python train.py --d_model=512 --head_dim=64 --d_mlp=2048 --activation="gelu" --norm="layernorm" --norm_eps=1e-05 --init="normal" --schedule="wsd" --final_lr_fraction=0.0 --batch_tokens=131072 --steps=6100
MLP neurons of a small language model. Each row is named by its layer, matrix (down: output weights) and neuron, and shows model dimensions 373-468. Each number is 128 + 32 x the weight over its row's rms, rounded and kept within 0 to 255. Numbers have three digits each.
A block is one neuron, or neurons of one layer that tend to fire together. Before each block is what it responds to, as a language model described it from the Wikipedia text at the highest values.

End of fronted time phrases
L8.down894:127130148137224122094142117069071161093145107140129129040088117131076152102113066128127116147044123080141205151108153094126133137116143117137102160126142158116089139199139091166094128098083127136068162143152176114128154091139131188159083126137139161152139100117125154134084112089094160141

Comma after introductory phrases
L4.down9:140130118149135097117138187105084156149114148130105055134101151151166139098141159110181169163102109183106226183129153128151137094101132181102162108120172088139151118114091123145102164147211137134100115198114068157094161116100162069138176165139105143121134099135158137150110178146210118081
L4.down44:082152165163179105132239177082127131107138117126121152130108107169048130104115114100120114117137124126149118240156120140084114081100115133144098133128118116114160179092167155150163093151103134078095178234100136107081100140100137123096138156150112123103147133095144169186132121153189156082
L4.down72:147137169088159146153149123162112108170146114128204119136162135083227104123112067132166106132098143119147190090120144068129142155165135087170113087130120087096135149105111058091091180125220122132120126146125141159098072111156161143148110131142144172104211136161088130151115161118117098109
L4.down112:119122160091121122172148119103089140108117083194074167133133118058164111122113140116071087047131105091091175077115155117164141139105153134142060163085162069115119130139114070102160099126134124122104152163101072179110072110132139096114129150075122101150118159115151154125179106125162114087
L4.down174:143164156191120103164088125109095103114139143149135143182131156105158138158079138111156217108097170117156106115123127174091096142136102176156126106155104167144134193112160166160111167111161131183183098150150152131086186156067090125102138129181132142118167137109130118185123111138081168130
L4.down238:082135070048130081131112121137147115119135147095106145139112150115127113151133109113164114110088141103122170185190057126098145130078191135163153108155189187146141117100143191119123142098070107170078076112129092116099129083109124147102151069055098095131158111156120148099103115127142117078
L4.down307:086126131197069096079181108186139152131121074133100110099114062154162125102090139140090113141086183157134193123133114175127091162059167133146134121112055130110135185174134131159131141101129129114088114083097123120113155120164128169124145120183101166084152124171147103132064103119129147145
L4.down318:077156144163122147097104074140095113102147095152157158125153138090126079132237144141121129118062149166166128113161163103071126125120105151186123134096185166169165125086128096136106086128110091135148209166192156126100137155138127148125120053117162121202118105104141091170099094139146136185
L4.down412:148121122172115124133125110146168151107175081148121142027149104117089164176170156210161138122134146146170090100099139103122121112081156160199139067155142128151105171116133115167099102074064184194199072115122127123081157135074122102126174118175099111146118181118173078146144117158061150154
L4.down440:101128111187107143130181133142201050129103106088108141118091122172062092151112199111123125122142133149102176141128116096171157106181117191157125127123168083107101146100180125047093098134134139127169106117165094130178155106095119116115122103166088166137116147128137090147155153135142132137
L4.down738:050178127159122125133138173146138098121100168096156177123124058140197079106084159154102146133096097148076144131104095133109146094148117183146099146105164105105157075086147153127105085110165043107140180073067101122132118197109124151128072108150121198125142123146094132092158123130198117114
L4.down999:078179130108121071086151134137151154071113110110112167098105144129123131088075074074113179107112123146119206127170160130149146096112131113105151132125145089081088117161170105143145097147149111091100108163093073158077135138126131131083133157142126183102134119155205146129139116100160096108
L4.down1146:132121102129118131110135188120144110083134094138118146166093111136119106117151092124118158167188131146065134150118098092130128112079186196204210168212119149136194139087138087156090149114110150094104107143160107091129198086131126131139126136149136057185092105099180075103116163166136146060
L4.down1349:132127098117116106175117133141086094166047161155102112031115187134120119119126086084112128051116150165081163175152201114094164090191121118112112150126118127120102146157170099160099096137161117124137101124082113142086135101080127122068142122148108129095068109120159211090174149094127138118
L4.down1435:102160182111140117150131117176078136091118072164087094146169156155108095122167135062106139117113132097114127120131105172190125132104146104100140083111138191116166134179118129116149108160114156129103184127132158155104137215175124089102165174152172090105132122151218095134147084138105125087
L4.down1771:040133114117176120112174140131131119104153119130157104146080122152105147097077105130173091064126101121087130195166117092165110101120153137084157092187163155090123138127139060108108165124105125087159132142128061142076131168058169133106124145147109173186125134127132147101177128109111140068

Word-initial "in"
L8.down1012:099155134119146180137153178105082126123167114143120113131132143100124093130124103124101144087134114073078122151175096138061128119069169123108166156132150070133151216100116118113101184094104133169142131165119161138086141200130206146090135120050154134157128154116122169132180145072111142148

Surname-final pieces, "also"
L4.down75:082108063101105128144125124115152167100106141106112113125082098126156129162125123133107110101124171126111109161156150116140101118082126108156138167113068111118121063143113099165137096100129111163132078057116167120166114090117087105109181143123124146140099188155159109183190133115087186084
L4.down126:096109111127110182130108072176167114117085121075152127160108155123160118109149107151102141168115115099117169197139151113129097151114186146139148117180102115121149197108116120113117117117127116124182043146156160104137099093107155156121116098118137110131173140111071137104169091107094116076
L4.down406:146145077132086110109142099118147064062177144193114124139140136191141150135192142096159098122096175117088077115104112131113154150095067123155129140122140171159117104038118061160134165196132142176129158147100169150120146145123091106102109189141148111053134142162115103079172166129147089118
L4.down597:156143137172072098152123126110153094181151161131071067192203197118068098131190113170092091147076110097132162127151128114075122183136170129150124149133113162181120131141123102146130174126091124127084097155090164086140067065095127119133117117150132111178156134130091151129089081133133114153
L4.down741:158095158176116152180122183097131150157151176141101169188139147132144115149109081129213108124108177053149131154112145152162126138109204131154137165130132172102057113172135131181145137118123188056103086147122141113149167122090159125189154119138166123141156087159094071067080101142130140132
L4.down820:141153141199058159128093137079156165168108104118113113120116109175128165172101142138156135129142140138130100112180101101115113124139122121180132151109126162140097097186137169169165098112115162095177121103181128101137152125135161114084123118135130090163070183083147159147134143125085182131
L4.down914:174201125118150157116117086129143160115166138118138119054087123134178105110144154153093120133092136113131174122054174120155085120142178177129131130123111132098169112131126146126130092152132097105141153158173117122113153132159140165133114141146174090111114147155116139130180139080141177150
L4.down931:106096113117100118134092118142151151170140073170159117134185191068181165050173140147105107185098104130100215167081113143126081117237151144058110094103107085126120120106133117101164143114117118111105157105130136116126091138131149091103107134110078138128109089111101157163160127141133180169
L4.down983:161102156119108075115074148137159112148155110143165145156118101160095208097176134113124178099117112066134109137128073102104165181077139136139116150157138120100090112167109158193092120065091125151078120118178143143116169128131108157129126109120149193086124185073142097142125174101079150145
L4.down1327:029102160074127104143044138176207124128123079172129141215079139132127100148144172075157159122125154174178100173104142119117123146151154152158151102155149096136141178092165137139119144139147152157150128168123110139068175128110121076110084088129125150185102138146130134162109153144164126116
L4.down1365:165060091170114108100118149140103150084170128118108114124114092137125150100140101107100120135152168134120089112151143140156103124156161098088137148140068115093182141120129057127130069134154114188140101095140201110157098130118111107115118135146150124153116205151143103145117135095124122157
L4.down1423:157081122142098141177078122098137155144153154143113131135123137152112125154142074123114037090132154148164138114051125071092123168117143167158131158149100156137082160147157170114082107096110212113136143151150077081110136123111101108165125140081114153173108123152151129117110138159064159047
L4.down1657:130095144162114114154145123125229140115124084150113158142139152069078066057173106101169124142148131109181138177086108154170144137075129213119163127145134154111124168064115150120161135132157117115083131139170149123147149099158098123155158118168091151177127112112124123142113216155107110132
L4.down1702:152035101111087135141102157149059147164109204089088117138076153128099110097131088141099117117111147207142147103110147137178098110047162102107169110131152120098164170143162128103166113153113104121115132132091112102104110116146089172169152136158158130095145132152043188079206085136136125119
L4.down1799:119148134122085089091059173190131133130128102152189125096099060081170119152129124124162066111133135113180125127164101144074162091118099135148128092144122166149053165097129145126088122120095177105091156140174135145075129083083166082137073094118137133121125143072135107095108132120127087044
L4.down1979:137119135143123086121153097148134139112217119161121126116114125141145133137139143105105121085092109109136124165105124145151143115099153174066151171141127135121183118121122048162069096194088165087096155076121176166095116169117070129175171146109168154094115107158200132129112118082140149084

Sentence-initial "In"
L2.down339:130106108179115141129100158129111147092162173153118119133107114133136165160123180166078139105138108144115088130139155121170090075119138135099167150163075174135140178179109062126140152068153181095183070157145124151149164117164102088128114100131123122181145155150093178104153139103144128094
L2.down392:127101177153169102149139148141137133158113138155145131127093167159148095101122127089104135100157101091147047160158160155130166079126162129149111183203120101106100176126066124123118158127161122145149080139123130123179145146100157144150121093121123138098215166134179061129147193071136087094
L2.down647:173136128121166133130092111159094172148161162127151163103138095144148150164080124124157095098181095200137170106115180168083099123156117156124106133103096132091076141058158144131142112102127081128130135133136073129148191126099115098165112081110056128075096102178107167119182115189158136108
L2.down819:160119117115151202135182146147090160059115048082090152043169109113130127140132089150095099167134089090107165136130188172119095152137115151123121124114152195123138192180098158115162046140130151135153114154113109171175116153111063139148148158128131091159161116179113156107113178075103130100

The preposition "in"
L4.down139:181135143085182115087103152140150050168131135141161147183120142096136134133114135106116108112156109141114092133134180087089131134124122062072111119120067161157107153081143159145089139121139152143138108126139127109128153107133190074144138096132167191128098132216102165149095150106213133106
L4.down178:131115073117115145122146120133100148112130111124150158113136112148128134178154132139096112120111124106136138106106168181133122193123179073115150146082118152157128116149191107110112157100125155138148143156111137185117080097155107213128114107072094075139105179179101140111129123096214123154
L4.down332:188058107153132180109103161138095104176174129123127122163102071108076079122088148124145098098079138076198119078157153124094135138148122053130135131199123157082126135134156187132160147124116159104180143076165123086122055140100155123114150061179172077211132126092111138123148105146116116173
L4.down411:151130161119149128130088126086101154133127182147118144149135071081139114164136058106177120117177138071219109144120143110092180146128143143199153065091086221152130144122153136105146058108137144142138205076115161125138129051130133107119110131181136136144147137160170083158148147110082136142
L4.down499:135087159167155110132104150089144145148082109110088180108109150142104102171171110195112111098141132124147149104123120115100095098131142115110182120160125140072152069097150084089171097090128097163127103125162073129093138140111064146108151103186139098148147071074114138156147122096179150195
L4.down604:087119098161198106109110096120166183137152148125116108153106107115062111121168129121133127090149141149167125132107155050130147108126102106126083154165121061082158154145141115085133130132153086111093076125136132104178097159139124153144157123094161071143155118025156090078115114196167144184
L4.down712:146131099125130144155119118112147076129145118161149136127147190136139167198063115117162088101082142064147155118119176079128111129161158158128099064109106119144125148135172069128127127121078067144099114146129123168064080194126100118131084149143144069130184129087172128087129150041149137129
L4.down812:083115113127174094138075115080154160163166112114130106095099096102153172128098131186125158103132155093148157119020131139104137087135174178106112072183146172116121151096148142160092144112134160125161145127155116135144126140089078118121130123152155142096145087155141134122171123104184099133
L4.down828:170158161125127127115173123105099121082162131162093119112141141104141201117107134133148075122131103110134131081169074120091150184156163089098142100122059115127108159137115174073084127102070151128065132133161130118131075127153102149105136136105189082181198126112191139131128085075095159195
L4.down893:116140123191138145149188154130156157138157144149121163158105064165118159057176149153094113139136106066143104158079138152149143091119150196161133162120106089066090106136199126119105116122113167142145046072128117099169134134114123116089139131161110129080132132103160178109098186101109033107
L4.down915:093087140138168102135115098121117152140127124136088135144112154137108152093118139112170154128150117125171134073092096143182184121123181120153123098138174163100102100140090148099156052159146114106097169088184124177100097132137093120201147157165164130144191136123139133092123111101117106084
L4.down1230:117126146118090098092159134108121099128127209084106150126098096122079128090106140157160125179114119108120116130161143144090130135144188151128148155104152117108087152125123121172184066051115110145112159091176156105139074133111180102125119136186146151116113122135127127137157085156113124099
L4.down1265:183194128148142088149116090067128139192127141147184114107115122117070095124175089173097066124151155116109149119142133114099132154127160144134146180122140097113096151150112103120066124102108156105138108106104124125138129197135069096183161143155177106117152135072138142102112111124141108109
L4.down1369:108094155133105091125147067122152128157190166131092126098180113064148113120194139129123097142097176124162150110046132161116153142138118114112109177182170158136140145139098112120118102101086153135133196088111154158073076100104144146163152133145156138187125124075128139022066143091113144128
L4.down1518:109095119112128149080152095125091142133086094166194058124153148117116141111146135077099101120128149171139105098165129125199096149091112086136149104109154157100124145189121123196106057092146131125135145114116113144056125115199134112100115158140121177125149132112143203126150119078131114155
L4.down1837:119146159118113092103180161115115148140103144146153130088102098197151124113160156171115115111116144134157105074176082154145093082109085138134132150093097099161156092166138101134122212140156145177131124113086181139065158159083110126095105144179125134167153149093194104137134066066177078110

Second piece of capitalized words
L2.down250:153113131097149156113121164073154108146153125124119107129105095155140125159130131093100144123124158115154146130137096108118181161136146150162136086167173183138124118114134132195137111080166104145084111131124107105063125108121118088132106081067171146190128150164101133162118093156180180191
L2.down935:090080133116080137128099122076117182127177138147149137152187098109155134132095092108135108124183156117173096188104112030168172116140145123142135132077093139174119075123138175114097180119159129132121123133167156070124142126155162121112097090154134105090087110092113174086164125093162100156
L2.down1482:132111141108189136108120151181056172174088143115117161160117146097126064145078116120143125192150147093117138124090095138148175134157133147119107087104123093110179101083085128152161107170154159162097127132145162148140096145149128079111128123134157152105134083163093112183119119112087048201
L2.down1812:119133123115147141109091122164136110133089151097126080112114121149076113128095075178129108102089206077147156125174127131127104194113171131134120118115148200146156159110087147145152100151113144069101102105161116078122141131134113147182109174148169069246158189107141142033123097145153114166

Mid-acronym letter pieces
L8.down184:190115157168090152158107109176061087091139129174109201197125243072111156087099145147104150125111132104194135118087033171090193166141138167141146105085123132128123133165128137163106162125136175081161093120172147136088105148091122140087119164101141141099131126125136196152126129175087103140

Word-final subword fragments
L2.down155:105115089126107079101140126086170158112109142159101083165119108063111138112117126106088151114113146095163102127156134181156056109130117104165090102101131088143087131103136101144115111114140188144182094100109152130195176115068118151083165121094145151140122116136128105095137130054090131075
L2.down1169:171148149153178065096152124153173087131085113117093145165066143103070145181170132113179096149143123111107130061123156136135146119135153065124106095092107128097163161130115065146120111133111168138107047087164146119092085061142104095159147088159096157084164131098135084137126162138184166104
L2.down1407:123161147121088041131096153147154139153096053153146157162097145107111115102137136097105165100126096116129166165145115133101129068122135099131092125081161105083121147087071095183158196136147156147116120089198168090118137101139166055103145122154105098121066154064170108120139211136124138088
L2.down1830:090121118170159123130083204118153146182120094165127159179131134117091138153144177145180188121112162185186110165094136145166141140128160153125136085111160138111135216156135144143097133087116191116115070138151136127098144132117051097156118099139105195142083144132092156112121181176129118119

Birth years and name slots
L2.down483:109104102128109155117094177149071168137121149148108137119139126147127149166125123108118154118162133128168086111132087129077091124080059106138156170092103114135119071179101196142101142068124153105094124174123149076156108107162142165152093139122142128146137124161155183137117121117133108118
L2.down859:143125126124136161116123101158112145152144103178158117117193134099128140121092101100137162095128130065146106113110143149126129207134079083087131161146082090119127150116104135119112109142069153152112143129077136177136090121145186175190185108125135152159128138142163118112150132130167155164
L2.down1793:168147163109112154139168156104117096140071154121149160129075030115094145105078126162141067132129176105157185126129128138078121128172122186110146065130082152204169081145120101152155121060133180111134141106155067117106093084086109092099128115142114116124147152115165170172124088141184160130
L2.down2040:119125142162130130085135142127150130126107155130112111105127186159123085111130139162150133172086120110141088154078146147153100114171156148072135100117151155049161133130164076106188141149082062160129163125137104100142056102168136084167162086133162161122165111171166147090151114153169077165

Person-name ending pieces
L8.down350:146104158158067120143131108082197150124095155172178138154148179154066061130100150115159155114157117094111140141081092160140157140116155129158149123164202200182119112141110126147132123117101160165169087165135197060131147162130113154146133090182102122123118099111102080136180093125089149125

Word-initial fragment tokens
L8.down1886:121106092117150153123111098124055155086123113147115154137185136179118183111123148097103100142109128133184133114140201100088110111077094110111148095096151148104118125156166127136142171122113131119093127135099084171149099141082139110134111127135116168157096076098109119130164162177136135089

Mid-word fragment after onset
L4.down69:203162134067194154176152161141095127086101090089124102117149137076153132185118137105116131118148140059111099082071126156112087119131064132119112087128118161181161174147162138114185126141152103162138106131160125151173146125134137174153098124126140083143147091139173151106153139123120154154
L4.down243:186163049123134186156205210163171133135135149112097084122108144203120130098087144156184138180128171078140068168192127145149104169164056066135130185084144179159129125152154132105119143159178068058107134170118097141170079147160137116136194136143078108161098137122112184152165132140153155057
L4.down248:147178156159140144070116088097109132095134145149126081156138173075107139115145089119082158136120142153187155150110141141104117152119193174133115097143148162115087141193145166109057144137067111150163133132143129161171143114111101162154082099158115144103188121093089098089183110102089185165
L4.down281:124107122080124193152138097154164153149128107203053124123112188139114153085128111129149106113158141127137102156121098133087138142141078183100097081194059088111137124113134123115072098123171079158115105137086162175159107153194167165099164158166153102178131186110053106122184120109102108137
L4.down305:191176130111155074128130101144087127184148101143141119103091124138148168181088129078127112126080123152152146120174129078122156150132093095144098122153110098122104098103134099098161150116090155127087126097116160162140176119137130115092165171123168125107078110122127149091112088154154073130
L4.down331:160094118126114130112227170224117124125151101129148064140113143089154157189140110096125105185137144107122145112139110120158150131153060087143098121080199082128098187093124088082091187122143135129095108138070125146106116157154127163202112108129160113116111115123114172090115141093108097205
L4.down421:158151087102136148093168146077129141109117151128120121155156137161095111117103078081150181112109071049124141159096109156172129120142143138154139135133132171160122143152070055110153094115135100111109115073139098151144150177111091088117101162162126082126119132177165159094129134145157119108
L4.down533:107114110058183191131141168137091187114137142096118161111086123097164141175120116118179132068106108069159164084146096125137089049124100136103148099091123082101133116125093077114096141176158097145151136212149154140082080086122123099108106092122110122141128145146141155079068093186138180092
L4.down622:143089138084082117150146135080168114161103129171099169133154077105120177132148157132194159117124176154145084152137120181144160132166127199205154137105140184137116135138085127132110101162111142146072112194172125165097165120128109182164038134105160118170092117049071067093152144122116121106
L4.down884:160218126078147162128106083132113140149119137139139132147098172100131153115126159155077150139117190093135132128172091101078137152180142093159160103129140146114068101136142145080163134095130070135113083087126109133108182104058114183174101127105094157149103124110061120137155130157163073143
L4.down1024:149136129113147118089142107080137157140127112120091145106152140111141164134131142170143095102185068137108120096124100131117163149116093171126133097131153127140104126135105053117085181131182100138105133098119120107149119140123134121141076157156153142138206106128170103137150151129114082146
L4.down1045:113163041088123115161145111195142138135096125132080159173183167076085081207117091127105121108106178136080164161162166166099108147119108078064160097197133107127096112098071093109121145126113086138106109133095161135162107158140171153183145157147150097131133087098135141064161115118110078117
L4.down1052:129167120146162114167151150139176165104156124156156137125089135142169126108099128121130119136137159110095108135096154122146153060116162153144143066104129096079127178158141163113060126177101117103163162143082177105208105113174125119145112132157096125106100160094124093027156107079185121103
L4.down1466:128176108061159138151161104162137140086120152125083166088169145103126126150085159166134090090108132069101144117181083149135097111161137113115131129098127117085158122094115050110118091098147058204113087120118135106112102143128132159210090158126137137116102157187156119129144145145128125127
L4.down1577:094171152094176153097175167151128097125074106100146093158139097123132122092114132145095163105096090104091105124121116058134137120147148132159139117125092095109101046127156159083108110187132108166107099116168132115224120116121095135197146100109143063141181130187119097114135125103134152128
L4.down1686:107118094117109149120210138112032130160132178091076106130170170163135084181119111117078136125111155093137090092166144131137080143163104149159086129110136061121117098208125095148194113160061068193151134077202099128148065114130138175143149156126124090153137178152138103091124141123116093214

Wikipedia descriptor-phrase tokens
L4.down357:118125132121122152106185132088129153156121145133139109134115088085128176165083141115100057118164157162167129135112113191204091134144149101127133086190142041150193109184138113175141124116119121083130096125118084033129128145119094092119142102126124121103175101190166105099215125145123086116
L4.down520:183099137177202170146072115129061161131125178102121174124126149085122100136128070117107100128132101061127099065162085151088142132160101143098105153095168109134112123132165182080115116098097131083146131092163104152180079069143123162113123140161159104111127111100091079138081124062209104141
L4.down526:084122094152099122131122113125075105176120094153153153174149133116111162095141080191074095177132171206068089092155089104093134135107137126108104099123189154150187122131122132134128100146080090060226156165119064204143134136144083113096120107108172145186196116087134157132151125133149107138
L4.down594:107172133141144103089091116088115125124132199096097143168089117173053150097107100178103108136101171078124092157081101138178139085060128151083124087140200144097118166136102127169117155130138169119098193063157122166095176137184094129121116106191131137117159152149144055086127105119124160096
L4.down670:130116148152138073162083141103085115124122162177153075121145165126135108113141165155175147101095112093112099134116093185097130190151160174115168181099144114104125163121172130074121169107121095159107107144092143126153148090105133164136149046142108126186136090098107148139125126055120179156
L4.down699:156205095148116143103102119133073167145108117178118030107138089131181088098162163092106110129164092099165131116070116177122224159167105100129137101057170135092127137051161099107115104111088102134135147140120096094110125124191131130164140157110175164144123137075090141098117124139254109166
L4.down1029:132192113112148152090185148147135130125085140102148103102108173088159120144162167135114107138128097125098173100172144122074099114101076132105119139109148121103157091088065112103167146191123061093128134136128094152151136120108107100121157134149126151157161177087176150063171160131206143131
L4.down1350:142119138100090137145148111152077093131077173115082124109104160108140099139118140117094133208089098105100214112127115119100059181103114140092109107081232088091136123117110125127162143124095077072123132085140100070175131165145148139126080164132165177090147144133113127171088107136111107141
L4.down1380:123149066106131134108136140149107183139109130135109130111157152104125119137134154099129116118058115186104185135106110125111150130112189100110122064143143150112137078125100054127150123102147105105103134182130085135170156125145173086179104123142133117059163131135142126162123128135136161163
L4.down1445:129084089118169113102102112160132144103132146163095173115179124089143106153137138131123191144113084113122078111118152158105127116138143181144083139135132130147145117145180109092117149123127124103199164147104164100123052140160162135141134115150143165105194098175057090127106153049130163094
L4.down1499:118105099117134109116168143220084178132083168119121226124154065102139114084081102099127085089141173097113110102176092132146154143170099120135131171128178107093193133176127097110209121100181097159098121110101144104147122165139130183129132171083095131110079161147110132129097125090166131142
L4.down1698:112157099126109158163117097151146165108135130139114107127120109141145102111079134160103137141159142127118140156223187109098120096115122110118120110113114096140087093071124123100135071135113108124136125102176161148078135068151150146108178126142125122143096163167114120132136103169153158155
L4.down1755:044050141166104145132146128108144140137164134159137183117143124095077125171149104132099112130090109116159145117121127181072132117135105148159143138149173090137204134161160139162175134164143120113100101090096081119128085153126127108134124094162105166129139181112125146118082114126164117119
L4.down1860:128192133126099139137084115142077128063134150092151143167119086183167108115150145107077155099133131084141107131090038178085193072118128145125096149133102122152123069135153083136137125123133118117124136106151130169205078144145099111144170118137033079134129141166140113083088115112125118106
L4.down1889:105135151102073152046110192124090120092076156149126122092091131106038052165120130117098125172154121187185123111083091075132133118117166145172114107119130135136149126125137177132127150147135086154098156165101123111087102151140128125101111082181139143159133154103134119058183182173168151130
L4.down1938:145075121155066150099104126139099188065103125072099142122064183150096118095129146091149104075157207078105149154066113114170128108161123059119136107135120095087125140157099141100128068058092176104120127132080107114140159106148091140126102115158083138204121159100095204102147173097131152182

Clause and sentence boundaries
L2.down322:063127076080069086065124161140123138104155145116126110168086133131139143182138118153210143149100138082152116144124187106101139169131105069178109147134161090054149155119123120136126132133131120100139112136091074128140112132095156097109136091159097192167146152102133148164150124149105112066
L2.down611:159116066152133082123117124152135130104086129107107142085072160123106195098146125090144129135159198128088136131101162073133127149171136139139113140164159062113139139044085106131105097168115112122146185130112160138079155142093128038113163097129093106154154144129121164107148154106125064115
L2.down653:140115106162091102125137087083104103111181135133113122111134104140138160145134109125135132132085161116122102110110113084139156142170067132191062156153145072099139139120079137115137152122155157121179102117066127134105151141156136128135135146187067161097145138129153122165105091101121102139
L2.down786:147115122118104110121122105121131194058127123172087118147124153169109159082150150167128096152117156136144144128110170104073098190143117075205096116096127096077132154135092091103169164154156194106105166143094120123070187174140137065114122097116136128156131097122092167134149073149156105121

Person role/title nouns
L8.down1142:147145098094079139180111152103144117147110136177139070131133111122176149108109167160100089088131149184188112134125172091162129130093078080097103166137156111180176116163133100108189151177063158106161130170086059086128160159104108152137068106121136134121117123164142134112141157137129139122

Dates in narration
L4.down89:160141141118150158138151145126167098162126141116138149150176121103107112074181144148092129153152160123155096143124084187121126169117194131126138154119161140109160128158104163122098126098162065171134100106148118091174112126131123133144120103150151141209170113148112084184106107160140154103
L4.down141:119104115131133068086144148182127128054137189118103184118167090111114091132100146090119137153117112099098154146179168207094133096106072136157152099090079117081078156102189126152103142120147164138117181108132184218122134148173178137130127105086158090056136111140120124060105149110156097164
L4.down272:106126098092121125150168167077141133115111153146143161091152121107121089154139082142106177104167151178140131106114124126107131115062154111152160097173147115131111146081155154075058132105057255094141173185082126119094157103144165146149105104093109105166107164147137143092167079099119171117
L4.down864:099169136112123166180158109153106086127084095161178082111109120147096091144123125108103126142115125136121152100119194147109111137144119131208120126077086150144162146132161115118120155144087111110165171145081123142105095103107144129083199115152188139169159123149103118125122102125060150151
L4.down867:148129174135095098101157098167152121118194111069141163153067121132095139163160149147120123157055083124079052169128136138105154106148080155083125094097095098108183073052055054145143129154118087158203094122154087101102150143137125181102136162173179092145132119118139098142123146130159164216
L4.down936:104123090162137170125137131120133089125120164094080107150113131119117094196107167157085110129092135127168048146114096118107142113124108132100130074114184125077177132129204134161126110140134168132147158109172086073098184145111097213072184071239141119162150158081147114086082154080145124094
L4.down1198:097123135110154153082121105151159104141169148154117129139147160125151149083134128152074120075127176186117145150128107081163169174050137157120176158132137156117125088135153196132158117073111172099148159114123163131050169082106126147138109109130115178068128149117113197157137156114134091126
L4.down1264:164147177120126090032136056131124173115147124136137090177145129094155101115129168190077124160084116158131109119132133135146155139159082121095109137151175133090196153082111088102176156157209030108136084135174074095141128137131143140128122109106112090129162139115165100144132135151158145115
L4.down1267:077104113102165093128164156176146067112127114122110163142116054136104101098122135079079163114134095137084132139118131188118148137147114084141191151146154144117168067107100140131185123134097187191190107084166122167150107156143122122188129111147189126072144063140092090109138097084074110162
L4.down1373:147115140083113133150169122185097168158142105084093142144149195130153143114143171175071154163116129159150110076161122172129177153115084147111110114112103097090174150106126126151137146106202062116111068128199124138143041168131148150110107133135147134093156099059102155159111139113070128181
L4.down1528:105143111176210125135133126152149156156090078147132135102125135120106123162089149075128104205165097113092135152156094170163093096103086148130129136154108118134084113164137174131157089142067172114227138140069108181121103105062157182154143151142122187107126099089189127124129066103101154107
L4.down1753:106160150087137145118128142082133169103122119096086185096074120154182094169150063152069124142141136071118162104097144146125192100110151130125139162101142112145111105116136152101137076138080143098106048137099125124164161110108146169136177092079092157139111161097147113106115100049107103161
L4.down1822:172131128242098153122119120139121094094084149168169174147124186085201154105160143115160137195079138096140142103073123112102148152086116096138171132173216132127090147148108160165114088065142161064114090099182126111098147130170142182127159129162095119167133113095133092069149037132122085154
L4.down1951:166185136162065178137129086139145125083156116189118167164094052090144108108164105154133124163114144126168121175142103110114109129065121128171090125156118158098106172081110106155091133105081177117194125153138177083168161171068132167154172169137113180153129128129106110088094155105107114153
L4.down1981:061107141074172169180152145179160177091134128077105141130119149139099096117126134138117121082149092101055139169151152112189116103147190089094128161109131191090142086147128140158180080133146123092126149074110150135235157151103138165122076150149158106120131115060160133204116127094131102121
L4.down1988:137129102121106078153181147099199118133174152143135168091158140141098129096171156168151086121120140080171095151105208104137147140060122095146114137127168107139130169130098125121175143167093147160163101154103156108130163155145143159117147076122192060130107124161112057135112113123119094161